config.toml
init_std_qkv = 0.022
lr_mult_o = 4.0
lr_mult_up = 1.43
schedule = "wsd"
MLP neurons of a small language model. Each row is named by its layer, matrix (up: input weights) and neuron, and shows model dimensions 192-383. Each number is 500 + 50 x the weight over its row's rms, rounded and kept within 0 to 999. Numbers have three digits each.
Before each neuron's rows, "fires in" lists the words (lower case) most often at its 100 highest values on Wikipedia text that the model never trained on.

fires in: "is", "and", "has", "as", "currently"
L9.up415:521508595504449562587536442498546435518491498492396464485472496516604512477444475471568560567488499539488520487402497427587525467463601329413494400580538472614486443514441490400597540435513565457528455502534438540526405460496429480537534531406545415567539556621573472572399438535558493509528458430526542553524577449458455568502486444482525493581549526443578449584584517455471482616510455456562424473425519516524506482497484499507414537454512512505573474523464486519512419525528560429492565562599469475555564441535430521497518487609474522547530532444555514455490511517503557483

fires in: "the"
L9.up945:518453484445510504532432407498566588519596496615457465595517480567429443488539462455420489570415447553479401522462557391443491546536490450500470445528520413461507471592520624499527401515519516515440608574485493505455554476592497519515537528517457525588612491394519492527488506522531529474650539455537485530422402466585544519516502500528455439447524583557573457521499530517535555540447461477491553493462606405525449560546468458444504503462488446441445446450436516483526488522544502559469518446494540560612472507466496464530405529471462510489530489476495508509539490631484449539

fires in: "on", "began"
L9.up1455:432495556569547383529516512496483480402555477481434495450487565552510531534560498488458594495537435553446453581524500550499466504467486423493531522556386435455511567459474437466468477465579529406497487443527515517464536460536478428436484430519468476500631497519504501497480452427513483532522480477574489553434484509499437457478488486504483444465456567491614512430461546576507549474505501455489590526496452499528582571561508506473486464508502471518584566485497536472399508497522562492551439485536501542468489503411422562499568551555501576420512606496514546492463507392506471528

fires in: "in", "after", "on", "during", "2"
L6.up412:451439477495568549458456471464557478538493420617510597512455524497509522526480473433537528455532428559521526545557506587580482431440548532450512467473585492455570440474452488559383469548542489505487537443580506453466501508480409421471527507572434471474512486497464536594483520418530510529547539470458451484457538419520478505656549512577542434553491546431470487595567480519509422439542456510453534475461552495375476510576578567488497480497517470558456423441478507507470497521506508535514502504547483494445516522544456541518538542563520558513474462494524598541510510436397539529

fires in: "the", "by", "was", "to", "under", "governor"
L9.up850:481521482561503459522607458505495479426439522517482541476395505543529490592492549533551556568473497391477457521481499493554498487509440492510565500482478483501439601506445480431420501483557531459474439547536611511476550489438550492538520426479533459525448470443569470437559510487482483513555513491436462573535511530521457508498496497506588444517588516516480462510469492503499503447488513593433548407550477538489532520527567474491448485491468417546416590467472379521557484529463453526592507520583406561468470469424513490458578466427533657460541488496494476383576425448540581501

fires in: "this", "next", "that", "following", "same", "the"
L9.up1636:506456529382435478481483447447554438495430510454481520512499467490374466495511500496509472602427609548449425586571613461559529533604425551452452545530494434550369552471526567472508552447550417429465494350471516453490460483521496446518436529477507471566506550496490497563507456450501512509576463388410441473552517497453449507512476522462469457497583531585514523512577558501447532511486454535474499453475476550509511475501472466592526457507524436487516568463470514456518561413497428564536474563483512460399508433470502506543467538567485484482432442542530475507417376542526504503

fires in: "2015", "2011", "2012", "2010", "2019", "2018"
L6.up1359:511449519488582489555491468519484435519467551526554519499553632501554394501545469471505475470538547611582600529422459558443502575545543526522558532400437515522427541509530450494430481526513470399521434408410524485401515572467502394503442519567488427608491423490622492578531472537487432556521443565447558555498469480530569395549441573474538495516561579526438565585533485599504578483509580473420490547554579455534502540497508471567459482498388489461504460480646485471496511489495455463450535579467501514459492498382462438501461459517517470545547607519451442512459484491547447399

fires in: "for", "took", "take", "set"
L9.up873:455408536536459481478407434488387509475482427478387452499473512469484485414437553506515523479487507370557461508505417524448514480556509488529518511474499488454571527480438479487531485500474522517498519477487496396365470505424557440462537537524488430478445470417466573547594538523499485474543486442457403586489436477538470509537415516390502508555536498450503521496539645511601584544502494481490552545467549460500539369520479507473383432437533530468526459523480577419558523501486528455504452558464476438521450535530552488507603490625493499567448426480544493516435537416570585516

fires in: "s", "his", "in", "he", "her", "at"
L9.up1863:540415437443493489538473523528364550483426438576550529522534495535531478449510498507539486537453469507477505530526440526447480521472543442476474480587465528372559584466408462433491505488501630491513546504408513563485452514648452420453563455487481519420585475503448484492523501581514537449515513465516516536551476510503529500528532530512524369456440447473438550461535527453404526533554523465530440522520543544422524439477421524528546497507483505548507566511456527427505530494516500481552645480468422537487488513477533552504480495523477439439544550438442578547484540506536499582

fires in: "the", "a", "s"
L9.up957:535432470456508493441484515524497514478573543547473470552537523520443493433574500513430451528539547533469450431396503410419539502585505465551472506499412536527466431509535545435495535444590476425494456460514450563455447458503573547559493487509563532469529501481447538510558471521583396467454504497550579532530600453433500441596462510456433427544416483528509406579569494515431515513530466548446582556443462479455474484414485516509494408578424500516590454541465491565529550458591457524392519427541479440575451515556452473515487559486493565515499560531497540509489509489494456535

fires in: "the", "a", "an"
L6.up97:547522549507435563496426522487610527467444497513532462555480497552447493467458452497547522550480405467515409533507494453548429497504484553515398508539422531526514390436479531576484490540499544415498493505566517501474606454512496443481525514510539464490404491440485417505460416461436483469433550389497491524476452479505501540497466551471511522467554489457445433585554514514441541521532540535369452508438469509490562523531516409510532431500456475445425553557614540525466493432411411424535446564499424544461537536489517555516495548497535584471600430481568551606450526496511448536

fires in: "is", "are", "also", "and"
L9.up151:510462375427335536599555546411419454527489485577460566612530467495511448502489470573460536487524627412546529548532566508445498457454613577591586499473526522492525467492479515553468480519547521554431529544507486476478473527478564545474500558411535544475554416534497409422477571491507546454483444513470566432557487422508474562555436557533506524561439429476482444494591505415529519580512473478527418469508464464405512440471476460527478547479515491493573463516462483511452458456493552522473538491503495468533470463547510417462521527496494509562471496501652485557474582496572522447

fires in: "a", "affinity"
L9.up1607:541442505491528438461524579565454490369433474523551507461657498506500452463444518568445528541505460423526575525526568650552506509481512449536515430490490534510571563500587491472554457454551465543457499470441518519539452472477482480477555471552597551429478506463407528533522538452522480558504491527474481432491502477573542483540557476491477468441620436438551400518502458551547458540533511484502494444483515476556514510520520391510399516447614519513484603434482568513410562478500496532562496487389517493511534452514456494452562493520529485519522440454364597445513515425524484467

fires in: "as", "before", "after", "than"
L6.up592:440527512506446540575398425497487466448588373453581502425551540447508573524500468448446425501532511587371470424471463483473476462499418544495433504462476490514588486446493497567478437482436542580427514564482498544501614398505534585542411445567573526433499467503534547509468470511441501480563522501392437608477503420458501572500436504499466594528471523551507512479494506508506491529522520575434502484546498434452527377528507465370458497469510453529594472647530504501479529543570481559585482454522545493545534553404490507448463430463525518542440517495493526504536505470530487529

fires in: "the", "released", "that", "this"
L6.up269:587586473511517532560526427573484491574421459492549534512474499452509512570443387539502402387573518479542459435398580489533487482437609550593607448529445545512430548583412463518530535600579599547462540466536551536461486465541477514436570479534531450532480536517523396588522525385525494541417589546518541548443477449395399479487526477507567523413458499489498577483523434479493567458590508492511480492516478476487515443498444472484512525515486513489549405465565493545435433545530504600516564487574474541473485570440507515515595499467507505508543509452520530471517508429425511477

fires in: "the"
L6.up1417:523487438531529505492452448456494532473559467513506508506501540526559430492485534588513521528565471434569417474478625361493453355486423498468519492569515505482506612396553528481488571456520461568426519462511430420471542474522425553524527512495522516536595473496423483553478515390578639504423597449483472522522467533526425463598530535552415525549540487458427463498445471564494503513557478460470428497511430550631516514562499510465420475468448423556579441505567590542557488618515522400570507468474486466518428423487500500493472513455485452538617435522536568430543533518576540500

fires in: "2015", "2018", "2012", "2010", "2022"
L6.up1203:490507383560420520554483458470493516469539529531594551633505511438402501423578540533553480479477529444596467422449539508467489546493377456545609502517568434443489453418449537524624427534591475441443447573496525404498520468415534443498518521507471494420427468409592477537519527429517466446518561438520499455491536484511531350468489443494525475510521493505528447492402491548571489433482569427498460555436506526459455603531434508471434519416540514488507451595454446419543544460519498499534627518434472459467525546490556524581478528456514500491548600456511538544490475489542484461

fires in: "as"
L6.up35:508550444517491385537467518493522600558474480565537592541542601562458436576497538437506582436477508506574445519415488588518447383466455474583531502531477522527489464427425549452481557432502491562569558452539487533433558499389554500461580432490539485521566586499532623500503539526576413537534510495416457614519524555405461545470571532456525516510506508480452505477462561508530528470513567460565561510490557436559471447540422535428576407469520508499523546530608479538520509470525464568524482620479509494565509476478562544501423520527432481564485473535539483546487568418547398431

fires in: "of", "the"
L6.up765:524549531510483550520458530532500430552556447456638529511482596471513534419476505482432470489546436513623480463485459463524452485552409436560431505443493407483561539508507516573459495478470621333479485511522522470463530519485484513510506590554576517536521599459589586507481425534473452503544449543448567505572505593505518594498499489512541544525454466501433554452411471508479430580531504521422492443545469545541449535448527541466526426506545530490497495532512451473575508402459507430505412569468642497542562544545486515482631462490529451533556443542486627469454453399394446462

fires in: "the", "j", "at", "n"
L9.up1282:506441412460491525429485528532536416419536510511475532591471501489531409550466529523492409519526528443422538495474478532557515449493525511505347475474566578466418488506528517570504349552523555484478450481510413516413537427512506498471409559589521476483523476499523495549485510464565493557481511473490433382445464469524483501545429460516417503454462486457559510574613435445544636443402450483496521506453567498515433503524521479527552474503564495534404437570536533505498462542483437556565411419507464562516571553446456504508519504497481529479607481339534575580507461501449500434

fires in: "first", "third", "5th", "second", "6th", "south"
L6.up2014:457481534551528560510446545492496505488507584459608528464428440571582477513426520553513447431620599459498471530535541397523441557475524443568461495533600495526518541532473495425473526466408533437466483446479582533522534547592504507441503510401593578474494452462559445444540543545508535460528466524434525497515583550474459468507539441439430614463480482437517405479529560459475449585484433606542491550492487491469556509503423565491505472474468557502511410507455419425523448534500470477466421505483488399576481498470573565470633555469502511484420480551548529577558509584426515504

fires in: "the", "special", "first", "main", "last"
L6.up1843:449528507548536489472389519462536494503573465527534457463514395467428474464524545437526527542459502535414493549549632388412556463579557509494531474403504509478478534492449542523472465504526456476561516473498521525519502569526474527412450527584473474503516458499512445507446426519432470559453520542530493487527476581613481555460517439434523421600624496477546502429482617506494475456590516474449538512451557466538600458624539502573471478495496502539579542478519550569404479420495550548424510501585536443576412470469453545402495524443483450558536471546457470579491447521501433518

fires in: "of", "well", "result"
L6.up938:450487491535460494401534598479497499545472532462450501529489490522446506516602530436497520576466460522526495461503515483548548429382450472494458503518468539439538491467502508467503485438487499504556471448469488497439548457587504455523498521543458421469510439495562534599531593469526477425529513461523549561519540612537464578467613493530477445497425486441509528526444458551563507463444487492475481573527581483511477534463439492509458544523557577456525561482565364527472506495477500491506454491479517478531480469427533473496564511557564573533508581583568465605442371516453373434

fires in: "of", "in", "for", "took", "left", "to"
L9.up184:489498416476550539554582529439515533526471549447402466484545506424574538551514467532468475529455501449517452551528501508554465504562448402458464572463465470502628527520481536472453483543506422562524485432478441547468523507500535481473436466504548508471470447525443462498595519485504522472507528483530570530572424556546538506404511509457489583551441564534501487505479524505389479518528492405479585545434527588481454504514456577484448498437456461493526465499459523467465442500402444473415593518509453374418499525516512442463567487615483514501434409512524566583529461516488633398

fires in: "york", "states", "island", "new", "philippines", "africa"
L6.up1114:497491595543525499487531497492461502448441468522457459567591549461531570481514497490514519482512484533455526542454502485444530556461436502453473524455576451414523551417487406466556495452510437476577498481539565557454576541481482508564532536536580492444551463491499555449486480490453517485479425473517462423437449487533521457460526482563542521543460590494408487461461491551449529483453454564463521503618470540524611424474525564541453480523530545485502450475578561534554594524559386516475515499540486464484530584481585505480575548487487503463525567476407449397515559413526479435

fires in: "1", "a", "time", "0", "as"
L6.up1895:605584499577416529460463503581551459578467577541487429495501423569524532588469419468520568487434552529579564514439512493490561498523493486452602531362541510553491495461326456370428452515392511564454499519524556539526518518553531545471529442551510549464491479553545549498478529531537469574524606538479438633492434498559563434523551543438451371561528458524491474419525471462493591515559542507474457547513491498481475462423499500523509477500458498494468523551454574566432361557464480497513418447536562536486550497481487462430443538479532487420531519589479571571564449578579385575

fires in: "to", "his", "a", "way", "final", "its"
L6.up698:471443459445559536492512605428435557516489525430492522463494488547515519567452519588560464603464456443458504534547468470492462533506528512537587617442534490552465607451521476480467603464535573581503447472477491554458477499556567385538500473560493472557554390533514496484548466529502463454549413599507522531480524380510541537472517517537477485423461510484545511624442538510515565469526576518577538498460537580395585558431517505563435565497450463587533525496386411502517525497461554470493487479423535474519449455473565567580547534462468510512516560489390466536550537487498449469

fires in: "south", "north", "his", "west", "dr", "great"
L6.up1633:563411494405516540468516424495468447491496494495468549504503455350498470584476458500537518475481464550547489545491397450511463498492529473553497420525522540430456566517508544433504600598497546479523465458525538548445479446581544542564521475570459529538466530410515580514587506477474465520457464418507462511425625464452524471553445506511487532450484489514418521486468508527604496460464490472421508590445443415449506498553521480496545581490568521628486578427381543478560477467501540541505419473475458423542501558542522470515390484545509541602598602570466582472540570558447593571

fires in: "on", "is"
L6.up950:434455547546497503418523414450479470542432556477615474506432502531426479589496523550526518464506547391448448550524433553532533538444553486476459552443480519533516451447535499553416469594487421509489534511609549520433511551545496456546519372532584557452546584528526475471499497464478543455560465500484465483484420457621441463475457534503473629479475490557530498494475524590526523490518499465478558554495532512556468510476470476512506504447597534516476520528483489460424497515501540524551486465521490480452595534385458477573460476583470474397442537529532596504570421415555364641

fires in: "al", "non", "all", "ex", "post"
L9.up1272:432475460459514521467519423531499446491470472473492497565509472503627473482417565480623572459400459489483471514525578474458523612543395456538464482504441396506489454462485518496470481535483521451485457457505544427522485486520528536467448540432510560599527474513462491485460479593526544511487436440457585472532513374524516571503559452443424600554519422463541445621449510493516558407524525420484522508497381456479535513491427515522494588520520445567539460427578599517430620479513365468515447607468433588503550557465450534532526419589520456546523470503480502487475457490590446421

fires in: "of", "two", "african"
L6.up946:555472596526515582508529373476433457505437441487533511531517452477564572513409493516447471493534477451538539529535513487466457501520450544459476446528530485459536486458446468485493575415619545462461579494505551443494467554517428540472513579550449581504494434488441478565571486536484583605514496530418542478464465433491522557506479507482455485572565464532430534557393458443590452551497478532391490430475552463521495447520552559430503411532475504468536518488451478461546622579385348495471463568559604544484558501490455457462558498443461479538585543490562532488535505458384571439

fires in: "a", "for", "spent", "two"
L9.up2003:490459403451401490576472509524452507451442542504503515561505587534515490439477401511518407482502480518453511502500419448466486487487423464462481536441509512523599570485578539498514446539537457563532493487495543505505614550534431625497564538495483433396455504463498550568495489478537439471506510451465507540452558598403510446470582486535522506524498526488502482488520573538460458531485474528429532469515480559514528557511469525493460480556498520509589490528521559508526491459495484420527525404519458517533483568475453431564425495613431538458499512451470553538468447475566446478

fires in: "in", "from", "to", "of"
L9.up492:474508458495566474530574470465521531527445431548536462471438514571460541492519506614502462504472409421469502462532564548444487473571491404537500412472424526501536552570503548467545507539452565541458487552448494518509520439493538508521417513488506522445502527619453504496516505586491458514456533505480420603487479480435470440544473562448519466593527508481393510497509572450427421545532527528503574493502493567522502520450437489489553474467530451444401491513480520457473508570532555512506516550458509455504519454452395526556487417537497443494513561411452501585545428491526484553

fires in: "new", "west", "1st", "st", "north", "south"
L9.up639:547468542464425529579574485455538485502464425553507622527571507486552474520409423543566422514451524457508446527515407426491547495482507524544562513554584569441519508536414520534444469407472524535453513499449550521374488489553484539461541429501525549478531512584535523481464542451455585619473501470553406592490479511495578540564544520545388577457441476426442574487469541472460483480516526456498534559477461532564515505516464456678506488491497505439504476511519506528499545561503424502456409535468532515447466525453485500566509524495479476453563523489487567456509528457480439428

fires in: "of", "the", "s", "only"
L6.up713:521524501498507526455552483445520490496494413508462488483553522511567511579422565517500504559505447513405470375529507479542421484492500477460503514517558471491519518396456463464504507380535467530437530501448470482396428404408532575479512474508566517464540516526592548550431488491534572559409457451539414499569469441461542475592482426500523513462581521440540466447423443431501444509527418532509486461517417537528372455462496479551465480505430497598439449507488458440501432483561477481580510554418612505483496497561514486515472544579507515524456547565374536557475529491420480420

fires in: "on", "at", "her", "a", "his", "their"
L9.up83:533534510477470443517507487338389535568421532493585450432500520501512465547523390522481518534472455590435500496451494530547416535419486541441528539581479514521535471444554449516511501473576558485528538497422458503439468543442525406437564468538462501507467464488572531477516519533520559403542535577513468480540455481496466575491475676483472533455530494551481596500515505474534467545556450508542485452448490532525532532514470505534464487534531479488505551529567575499485470510507488535507510459392422508418472473433470527424417528511521513439494548440491473454486435433493410449

fires in: "of", "than"
L6.up397:443462465571507465474468439425516521533496471511503519493462476592592555431458571535356538534513452546566519476495521542437564521398473496409449496472479499458554578588580536454403518398381493518502492535468375520477582518521520505515463488496572485494449426410604517575485445528480428550503500490516553439495587485504476584572503465453549522436469646510503546568444551522464519547505426532535392506532486458487542505497517453437539485506520559489546515462565520475482487520395461540491456548533456547519473511512487460561416504430513525554560433515555424556523511472592511464

fires in: "as", "so", "how", "if"
L9.up1452:526417495494522511538579414509510560495546478442477471502489635442493472588414543450518507386466507583446410445417520499509486486489539445463450542502517540593459495570473531539574479471513516503639467548422467485598561381448475430471463541555533577422557404506502547547520443504480590514540491562526396498411456523480486423426580499496576527514427595520470498598434576467431510455476564469540526468570389434555441512519435505532440461557494510577503432472500563591460407501531391470497488506490554502560514573448511495459536503445549512532476457609473438460494502478491446500

fires in: "for", "to", "a", "my"
L6.up424:451541417464413356503565446472474445569527483501435502547568476460570558581465616547524490478478547593527493465535465486498455524434527394531493562467576434559472510501594557422485534468489507589580439453426506508417488476548561515449617500541509462608491502471488441507561446567493471520448519578505467543503426449511517510463462577580421451496533416483499391514538451462535551533538506459397525428513519558487477489509450458477545506573489517538571375506555496526515538439612540491432449478419445475516505503542599526533463501561418481553597573479436576490504551508524455532

fires in: "as"
L9.up142:438593484433449531432517521576444520506511514515479478478473578500541452572502504436578411416458444467586456538471446529383445431496510451493479506505524501473498398548518578524497472402502502535427496530584454514491566543452514573539422519624474556521512547490470517441548463486505482552512523436400476462562516552525490546531502348545478442675419467628532553517549482359528571458578525457381478495476532548508450562500554456492557362481535471498489483526521475532487513558630486500543581531571455566538534538435514463453509456522473489534455512399502447608507512500479405412